From a checkpoint of a small transformer trained on Wikipedia.
Size: 2 heads of 128, MLP 576 SwiGLU, vocabulary 2048.
Training: a variant of Adam for these matrices, 6170 steps.
MLP neurons of a small language model. Each row is named by its layer, matrix (gate and up: input weights) and neuron, and shows model dimensions 128-255. Each number is 500 + 50 x the weight over its row's rms, rounded and kept within 0 to 999. Numbers have three digits each. A neuron's up and down rows have the sign that makes its largest values positive.
A block is one neuron, or neurons of one layer that tend to fire together. Before each block is what it responds to, as a language model described it from the Wikipedia text at the highest values.

Description: Word-completing fragments after "the"
L5.gate43:475500529524406479550507625553408472554494615580451427505586502516555482567486494577530527481511503529509433488433473519516518421474462605493473448489440526459540495490468450473488524469531504468483576502415407480521435506455578612495564527493452521435466449491454466446446507489498519467491598530438519517571444504493543481478431549445522475571331557491502464468575485520459500543475
L5.up43:465546544550529557410540487522552500534430598544477501506497463522493537517485481580497555472556479472498506514494579492560478489531484503403405525428423525447599427509465566540464557497445461394538581434508521544542471567553484478508561412487541549397497482468487544485540531437489519500436571539562531489410549523439436555525502521608438421499456429528368453546486520512382479448572
L5.gate126:523565581452486497487500539531540591487485438485586539530464523558489513546438510603496560428542467502523472408524466506465478448530527450440465539437452456416543558478570483539482550563479418468434608593497474527515474504455418590504515480504468436486541452512577496363447542489487460460458533575490423469527492554405404478538500340556543406525513576503537477503550467550488498457580
L5.up126:549512559513503433465480483473491456570441505387619588516421444607599615494470501612492559530493499521505582572522510550502503441554524514481434574496513553512439474444530524532442533486459498479447569509533423459478575549563426495488564530491502505473498348482506470434487347474583555512551588494461423631503534485514440451548515412493452524502459510489560487459504471560480388487488
L5.gate335:509424522481520498487561482498467441563425538533431497514496567467564430414526423542471514552525486601424559543503469540488496544456455489583437506483509535428496457491425533605559601426494493567584503482415448497571478553467491399581489442569414441426504587499528444509558481619425525396485464490544556616518551512565609604560469471393475413520515529480550501538443499528447430475488
L5.up335:581504531445433508528517518440515562526444406492509551413372574621550499550529477528499469434455547503434530477591513518514530497500422539479559551518449525639543483417517397559507586567456458491456496536491524470496477494450463572370520474513479517577458396484445383452473486597515481460480460522512570450490544431440492510457458408469539527474505470523433487432460487515445453538517
L5.gate336:541460455432567614456543568533503553494567549493458478613608494490569450458513617516617432456574575377498445503648475508486534518501567537515532440531461528409494459533548495509502600442535530434520531565474495493531488470497489472512550482549432578487496491525547465549487507452521446523466516490547503504471454475465507473433435453486447445491518607457500558470432528515454622499624
L5.up336:581516514491537505429556440526455520591446455463442627443485540539439481575546473551500550556530565456505490532524514524500484459541477552566482495586424492383534493499548531536402445504420514531382512478552523524503520456528497491524424553442443547525437471494455514529506542560573427514554591576511426407522517362491426561476472499517565531444479490481458482522381493457507444511485
L5.gate350:485524548498406533546445576502514540569530502561569528499459482598538475455422379512467505554481488466451467501535499545513468480489482532528465509373501451505606474485454553484453433547592529647526556565501591473465533512508449520507507444472407487484399550471446512442456421477450437523556492482452486505489494450450394483499570425523503489517476504484442426412471444429495495446454
L5.up350:465522653541564579567544423499402549519581488532554517527485450588545470536466511533513520557580556566390442587363541445482539452549547498534495538525523500497493474503428534440578463544503496540530417528493474523477419434589447528527411487531526513502490409528467487504585515517425447504539469567498439497552476499492478488505461504506455407504493415475561510495526509509514477471469
L5.gate516:501556514493478549502514522467521416526499530482520528501540604535531420513521470485589455426499488501421470533410566450552577529578550569452556491394470550405482547536473542523457496519452415476460565494460509508472464500442537511596531487487466425464501480479488541451605563595517506613469437515561443508394597530429500449541470435509487442446461611507508452513417527509493467466532
L5.up516:536572455500548581485550479445503575586443471517446524507459446568484510549568538592451452537462571393559454570545439504485523457525551522570592503443431477515519477551498401483574510485512434509505419601491504549540579464488471441487469561462443378514469513521485538424485432507423409521487535556460444534422383529571555488504440489389497439501496431498664440561447518472537572420505
L5.gate531:446546464549497528475508476509518475532546568559427586537514499548623469565482424489507554501465471440448393481563465502466556473438532501519400527408538618489586568461464486528440480544571430479554481472517474426512409511544486546427527522576533566515493491501499492499495497444459497577523500491488526570469501450523476485481476489575617436416410564550511526463488418452511448476464
L5.up531:575526472486508521499480510448527474603559524456512474506412549560509478560493458560550559417516534451512493476537502551479451473351418449552540546536447467544511466478498555410459494462559528483529460575555587520526536508562466516493501421507450516449464507511525513478495423472447445486453544411566435409502515530502368490417548439490559403472459466520439570493409510398431606494470
L5.gate575:497488506521499583486486552504503603466445490497507472406484422500585634525464605610523476456448515495510542477409481504481557522508481515536475480552405525544527536524451487475415553593435534540533508522507481553495474542526517519546440442500478452533456520500473499477604460487459419597500511498489468480643453507457487545554443416486583550583480451533532560630487441512507507520495
L5.up575:477532446523367454469520523555455448496549455436501528552435585368505473549552570478405536594499457488459413559460489548440528489470525496581439508525495530493641562515520492462620478498421449484539467544479621538509455468559544467527508476441529519530404441551460474532625494548450476439508547575505501555477462456535443553454450412444530571430554492546477477420456473467449471416493

Description: Words for groups of people
L10.gate150:501538514507379515552497518557534425507591451502406518462490530538525488539501505544422506499434415534519527477601417574549491416527530480442480476475524451523541505562437560542486465600489547476506452567475487453570500476490572586473471428609519403476472448473414546541430582469385500490444565542538526505526567526575469449547486443517568521504466425342556517462458530485496450469470
L10.up150:525471421503454508489503473503529474479514459579441447505508581527503508476477516543518430460460519442480488489562359477502544491627498457557471462561479571500449499492443518581522578627559463513488402455492582479533499542508505556536523454531517481539604544464516600436405504485541443451534471543415495553537497531454527537489579507550636476495520433525524395442470481515518473542478

Description: Word-final suffix completion
L5.gate13:446533464417501530462460565440417461483494467479549601454510457491527475524558530517544432516397448478498539468462446532532561581484623475508511461448528637460463504466580510548522513452548485520499445599550454451526453478452574543462463552485534457559477440480468495509405445511392563601540432561502498516514577461473471516510452426542523552482503370523511493500482527502508502504599
L5.up13:475467549481571495489479477541422450491543451527289536520528431374478450539501455586456521500598557537396505552416564527535534557506466546407499418561464506448502490491554444484501479418495528475458484416575577615451452517515555536436556461496522474543515471521451531576520473443478480476602503453532505493432520519496531424621495524556428462547539532477519572471456472502489437507515
L5.gate58:547404589452487524482504467543517537455489568449535455498486426494488524468478512600451501528499503575465521427580455496467553529562501531561497520462502474422518449502613407489562423505493444587534516458576411588514415490476491595478557532487523454407395509511480435539548589436563484514473445551522438509352504465356511461510472417534513439400426403520542490568571582506413500409490
L5.up58:458484493550545535455419505483545583541534497558525511521505511500425457474525546494512480525614422588610504506538380480456515435543459460461386447435431442421482516467489570529572641449517577439493511421488398508451562562519496566559488549463482538429481512582546485479370401547522442530465428558501488466470345476552476518566422484469488459483529489453483480570494531489480493499560
L5.gate132:372532413440528558537552515522497470437513471489543515528531512517561499491496507525392581476498448478491481456516533428491535432404442543502500520523484481439529516503506512489519547588614453563436454516473543492455532557540503594581376481500511410467543463458479613457478450525431506571570470545555374490501459547430515462575567458420501482506505473518455414433552455482432559483629
L5.up132:480587515461517507417440464557583608432537549478449561453454421622509473507408459457444542484408523476384526476507524498464421609620505484448457578498507476540602415504556483484566529502603534503453561583409468536570442551497506513497511538463606445540431441561518456459541526519502504553456510455454525532481451453458436587412496460534436454509481501528518486390433424590429467514579
L5.gate202:447476486386492558557494481491445447530627452493506469593524495410589495564531499583508479555486487493479471337466470479482506578507486499438493461468506519402503425438465429544511456546529469493459479590487485449475505500489532501502538497528526527529478440526550477541558463517552523519487423513538532514497590481426579515503460508529510465460556479469519475427506477553432506467519
L5.up202:496405448544518452510444511583485481610486601448468495492505503538468458510577512529507510479396549551532538396546477555600478471602467489527546504504448398437543484457487499404515570478477537444441461581528469485506531553453514457515462429557531537580438499471512520407461421445505367480539459509503469505429492507429460505445540406577523449537536554499537589576419561452442516521532
L5.gate231:529503446537519513449482471478556448511541497598516530542563414471549547447449512539439416440451452501509494393523456438361519531543564475533479532456549487394558495570501541496592440506515484536557548484423571508563446587496561589608527547434521539455504537546493521432499505399476558501548546389447486566508455447445465459400527582460496550523378487490441437511492519399458591554544
L5.up231:546479452473486528494485532500495469511424476564538571447514527489458452545466400609451488552391536541508470457484468480499502482523383496458518458492502470500561470570514538457542495598503552526532537500426471471565454510476519420553555488503523432536514519485581561414433547528564566479392447426544423381495381462588503520505571439574492502491500475482489569544442515501467433530411
L5.gate299:605490411469596527538547506601581402416442525485466477519477583467464557477491465507443500502629473399501538401448528597572526398481570509395524472499503443498491485557525488475540492555553540457565459531469475512611541484547508435567528555533486587520520516488609400524474570455434513454447564477536476496554551567519487501546503558446445493501528492537554515571579470436415516460413
L5.up299:553471472497549507507482475484520588544460488484398496468491490494484426508575547523494508652507476449561481474381518367430536412543453415513511523417406525527505570604496479484592477554507402543450545519509564471557553491481514528473517539490507508582512445495603578390503558485561537484512538521503526431400420439435502546432465527578446419511546375465499385466479505519526578511468
L5.gate317:475466511457496570462543576543537621454487583501446524553533565497547527495487422535462503480540494455503489495552465560522473562403407603522420524385543430433489406524592454462514463518492558419504438515505402515550465583545459551480565428480465559426489495506584519479529517460507570520468448526547560446441575525481512576473472524588516486496456434491591410472488520392347555486557
L5.up317:466445438454481506589501568617535477438496517523520548458616511572477513417527428514505447504409465462455518584497456474475499435543490487524475527445474489455450478469526528452435524527368559480483514463589494470450571544571503440500421448491533553566446401534519518545451610547545581558520562474456538536496482436558513459487533455580528465561419555472481478479509483458537469516441
L5.gate419:561487421557508528541509533424624495477520489495383542483588524426550471500425587467501488501509508557487435629534445460501531467531549504531562413478465489452506504547452534555444510451463566538473588405540494476496492496530475500599519484544472461458443533482478502501561497539551594594517474521473464507505569438493522504561457420471387477459428452510480521422520496592480464608539
L5.up419:469514458543522453424522534538555575481558530449421553539531501505491418532580587441493466576473487448430500496502517498357557437499515450595528573487574452459396574543478530501472430477486394525453500442411431470477527500568564538500478465515553461485554422527523574529576523481450506431542442365527448503462528512421597492479476545489416528519614462498494514478514451510519480520480

Description: Adjective-completing word pieces
L10.gate305:556449517508538499495568490467429490515455483455461536443490446466522437444480523544481423531435488396559520502488497475452575532545501577403532556443487510489518576432498456504519500467438508568548426497489504536502498464347413468553524535493506529506555464451472530499453602576553363528478484467646499545614418576517498453573512592468573492510460551541458495472503572454410506540536
L10.up305:491533454536474516526536562462520541542490400562506526544503520495525386523518426467462502538465455404531531468585425471479486516420414464524517473448558441466436483546495434484469525490430539533437556463379514493538590623404498512564468560588497466471534519496563529479513455454525480470467453544477492506489492587534391491464552446571540461481490485516477531456429419472524503578535

Description: Country-name word pieces
L10.gate4:510389530534472471558463510475477506568539487577507415526512501456439580489450392503516578483510505530454462461542501445354523409503504573472449505504519537483430498504540523594522537489638430472456468457442495460508454508455555573547519536577511513471535492480499553480466412564404482389567489452574534497524513457465516422525419560483498461525497497592519544526512473615476578495560
L10.up4:466602510503481594581550501506471472566568496500456427472547487502565382372491533451534444565499500498468422513473523468416540454529487460501570483540432408500498479502508441543500512405507515472467592458438537477472517535501486443479515510558489503530416509511513503488558434481511491536525540440459470560542435538508408420560526485511530587533408437530472555451509492536520451489469

Description: Mid-word completion fragments
L5.gate96:573536446419526524554450540511518496428537479465566558546538511521548427427480492522568442455558440544530618558528534579526440581538465473530417451437449497472504536535509539415442489397565550481410463488546532514549521539509440569483442472395451530534503475519537487568462434546539522462563533518429451519461551485482455536485483526482507413527539470576436527443481445512428472526472
L5.up96:490529485540602539405538438481553498606481445505530484479401493483503367550421483423482487443510495488438538477554583502426478510475468509541439525468443424546526548477521534524535640508545438494515432468546487531547488424542556492448416402473496536443455442434558451442469533479489384492425546544569522503429461480473478507494472509539580518497531458493564512563581440489477464449571
L5.gate163:384521542459458551588538544494505542429514464536435573561559423567599508488504478473416606469493476510500419489507493447468520565506487515552503392512550514545541503433494451452476474458564502477496558498422371479446494487451491477479483510491525466495512427525560483453593502488439522542478523531431429499465558526446433522428444539546555519546523475516448474399532470437542510487521
L5.up163:473493503543484545483479523500434447496493484472540523554466429651494495499455480567534574540415458540468523584500481514488432501456449556458441549500564499514525448543494483355400520486447405521453500548504476548497479497562421535330473484591452400491475511500446557459585432493455494515467438466504440488539480535473523542497511489505531459518500548517444522394473345563470428463502
L5.gate183:491483476483631453481434482582518450532525493496530564494454499464562541605455484482469488460431552523471536548583444467449534447445505522482568438540558391474542515548514572540501433466559443501528480611485515439559422511502439433467533577544495516559462455589461457552513469461458504453455498539522508520473469442470473395547570497517517518562508577524515563448577537443462530513502
L5.up183:432547495429471515426512478474449516558517468540574466556584515468515486486504430384492475536488507590460488472499533381546479512481512522518488548518553492589426432567525456443517438478495477542497432490509569548463536470524440578479547493458441540471568419506473491518517576449469425546432517555555516514510525429440547530529544632494510523469526443527421488432587495543586540602549
L5.gate223:559471509539418497418463552527391562495468543498458496517505560541608516533491476491495451546518597490462465453490454615503437553545466470528469429509481527526577577561472507426411537496527483500518538459478474439446507571475458495492417655541577512422591518457563523521491499523548448557478544581541491442440491441451481479494512475614560447442463521497423534492538562531495503533394
L5.up223:515531553485446558506533510438543489451483433493406431602530500520501610443543437404559422508561513485460471484671514519382520459552558501504522493506539512497492573451485539483474505477547549485569457477456550484511441494529528565473521523549482503527485538462550518528474459455429515419425449549526485536449562540415379378539529471537500556494467590440455450509467458526443505489455
L5.gate229:431576474463434493469453590509479514572476476535506518549501556388518539481517487517464540538472469449386553438556420512458468415469543475432406523514451524449553487518533568562588517355446524516460524510600527567495568492474440559464593489482468468491503485437499494510495497440373545500474494454563600508515541543516393507450557514505431493555560494551430405454530505457462537425506
L5.up229:476555473409419453524484500479552509522490502465471508617538525498532532562529489569460515465536474585593540442573479515537467442510489547428407520485422532553423528493475542379524521469580526486472577504490505454447554501417436525516453559597485450536529491501486505475451494538483471491444505516476589379445563406512438559473553502552491484470476524504554436531459437518469403540606
L5.gate459:555539462565419543432528541522424590506470623535513503526413583595590442500346478429477502548411476465497598448499438488515511512537429421517513496550424562455557525554463489502386521567476539470521546516482490488439556580451482409507475556509436477431487454460514462532488476427534478492456541448467432514470551432451430505478477451583484447489510462570412517457564439448443500574575
L5.up459:414474440451521451474568486515485540540533504537491568581548498528511435521517440554414479573519502494508401457572487523404494553416539507547475529509491487489457422528499523445548514426432479526496543478482508535506548479473461442456542488458450559500510453460436493489443529495453631508512588565537548594403533465514465441478475549525495563561526493499431527502587496588608541450449
L5.gate469:490527522568489396561547555445506561499491579471556533460479533502475466501381465501419481560422558569437497528562512494560505506543526479554472497388483441477454458525500512576504409431584560475563421437516564513472524488449491551556529539445394551470442548466421510529488531559535476616450461415475537512454498481488496539454425524565461561560517368456416488441523489573473482520560
L5.up469:591581454531531576473467509456457470466534534539532492518507520528482523501440458567550499571539504594501494573558419580475494420426452464526519411526550506535471551525464506526399594507519488529592526547567465505604572611486454492510512477532474513514392524598499493542597407483628517537554451492428591490530532539377404464523479491484645530439469457461593583438498453524542487504491
L5.gate551:433486479387476602462562435558470553473447435457452471565542447530509534467507469486528553473517515521494478469440454520529499479568411464616460428478429494496498437473507581548480554427485377553543567481514534437539543608529490442528454503500458527519472515430529491451516375497494546506590624454557488426479517532454404458508442504518508532585465518629504427504456416562531399431471
L5.up551:475482441529455488428583506507464575469577540513513513514548515467497474548575441542505473547566464603366470465465557463474425458519498489465376567506470551432500588484471513427440444574559509482513433460490530490431488482505442484466522461500536458496479395543499465460600453502556668524570530517550561479448520436460451458437482453528545485490527449506444453636568451505491400497563

Description: Nationality/place word endings
L7.gate178:530539538548451476444488510560522527544565494532513525502512495458470433399439458484492557463475488604526441428555394547501534496529494543566456478579590656471465482517500491451553409569408505441562452454543556483477513521584494596505506403428558486414487461419475522530428547411457495525434455451511569487553577546432447532481472542542521531639471437548499500392533499426483537519520
L7.up178:454507501533482512577420515471527421468437499481502449520515531508543382516510523540528466510499475599525481518481439470560480452501631537580568557514519433501534520507482490501413553459552496538593560571517500500472601631484480542553425405551583473565537502496495501541466457506484592410533527475560482510460463533430575543439495461514560499477531483556430519428474513435488395446486
L7.gate227:463536576481599445507484493422506588492534461480510431473574476540503531527536600440529516583558509467538416526447491532463530483536593553564379485515476489547473437494529529468646533503590468481472378454515503577492460472547442478538511523414590517433457422506558497533476503510447569499506443437501478524525506528543464471469579501516460520469547498539462461468556588472553581453380
L7.up227:452433555496555479388563549446538521498519535525472511520444540527481407534484423476527501503446524555522462599545465512506534457506541492410423456478544519468499543460451482478589594508479422412531386551459480613530543475606586539470484536451576525514468507481499514522490521378538369490459514512517493507538459490489518577510475484521511462495515414440517498575551492553553442481432
L7.gate252:449520652400394601499624515537498430539526518581463456496594417463504455509505438467491499485455408564481430455439459481456559548502509542546477461486531481393509492602497474497496498436517384482548541439535559495617463510544520476504490384531518530468474439503506503524460494513407531457505527555560541502525436448550512451545521483597563572516503495575496505484466438447555499476520
L7.up252:522488549459466561600558538509545454518515437575503539512474487516467492497384525490495534538539427580510565499553461582467432504616438582511419462541551461409402577562458442445548580468591465530489494439420488498443441477496484444460501511491463500459401500536587519503555439553560475465442464474522533472456412400575476444477463432584519529408547490506535533591505566547486468476486
L7.gate254:457613460534544548463418473488481560469522578505533473478438458425561536527419568572580553492483439564471468470516479523424465574505430466462497499515450448478448446428444453391488464517481496556527435488486499552471541577513480440465517466401494506495514563503626576547422521445477535496551592446470606492515506484578511496514482395534519506482542526467531486528409545448622568498577
L7.up254:547490542646378465546516565622547487574409581555576559581403538488510496510434551550561498436522538528429474419566512594577493567600541483470455490544504445511457520450539499430601523522471497547456442554481467577428503486576481502607571536529510582533484493482485519512471501577531505475481493520412568498506458523520524497417496472490523398436599513516561527469475471443501456415491
L7.gate278:413475423459432567485549457555559419534525508557547488506543518518560517489484433486550503570484546499565510403522539528466491442476424501635532507414501478435425441499472501575520542522474467514393528458483482448444485563387479528502423517498431498433555483467485576516537444443475505495570570393515439429594538495426514422437489489440575551418454479560489445506520466517479591424440
L7.up278:552626536527548513419521461560484442446541462613502515488473592473484487474509615429600503449542559540511428513546423476476497470466497517523531499554481550374402451500547423537576483478444504495465469470516505478514589426451465553628416553451513439547507502512524587545456480444486521457542534431549432519514463420478513538463460648421528486447456556471558448496517498510488541492514
L7.gate364:507484627465504519457428476562480442551575605525450421556493543525537540521463534460586545483484560495535540456483403533573509456556521536517385484441457461379477538452459479496529448416511530491456554571489479496420534637469484527474471521478475497505476410476446458525473443432511491447584461536455525481514448539431466435534471512540471491503475536514417475539492496525462592520543
L7.up364:454474549517560497524489476540477636530509590455491497512532507338453509453482512522449529426437349454422487427486392476417515594614491489492537396487525503497554476467538623572390460396525468564495497573491513479469521523488542563463562466461397556518471384521495529457436510502426525570477539527539479498535533436510555452554522442527455512542511479465512603534481534480502500404486
L7.gate367:519500539408615480585468420546465454424511552563510521485470393483585477527513447542386527435516546535439497463601393463534556465536553486544523465479592409503484502528446497557559491527543433549561482396478526489530511544442537403458482462462499477400457454551433585510510434446354449454466484499500536483501401557444454465553487551491457504524591480465479486468504580491445496517520
L7.up367:527416537482475490479572450526539465500496525603567426502455470469476492518433432559479498569493504525482428530447529443549501481503382483487505441482543490467493547491436489431460524523479545542400483547480655461403570565480560400548526500504568523441463452457506519600509465522500648498433472442536480537519493566517523516439568484513536444550562546592469534506527559502407507477493
L7.gate477:478511492501477577498483449490510453567433513511527457473515483504578484444530449483435543619384459493447467455599449481384562445571454528491400485465599475496570598618461437453510542494556491477399463410487463511512523517454512534476470513412609491519458567521583591468475516546451409464540479449452530443510515523539541499585418472504543570488410553555540395542397432525442452527542
L7.up477:546563543488438516536376401576451462478498400519564492493511498448519450494588521505540446545425547392541434521523488479576513433560437524533513451456514503599398454566519580518545503501522586585525531475490468433406526471505552504502543479474496549499531579459530487501436526472519531502586513358583461471513493540541530442506542482426454526432532532552485475506385505477466540400492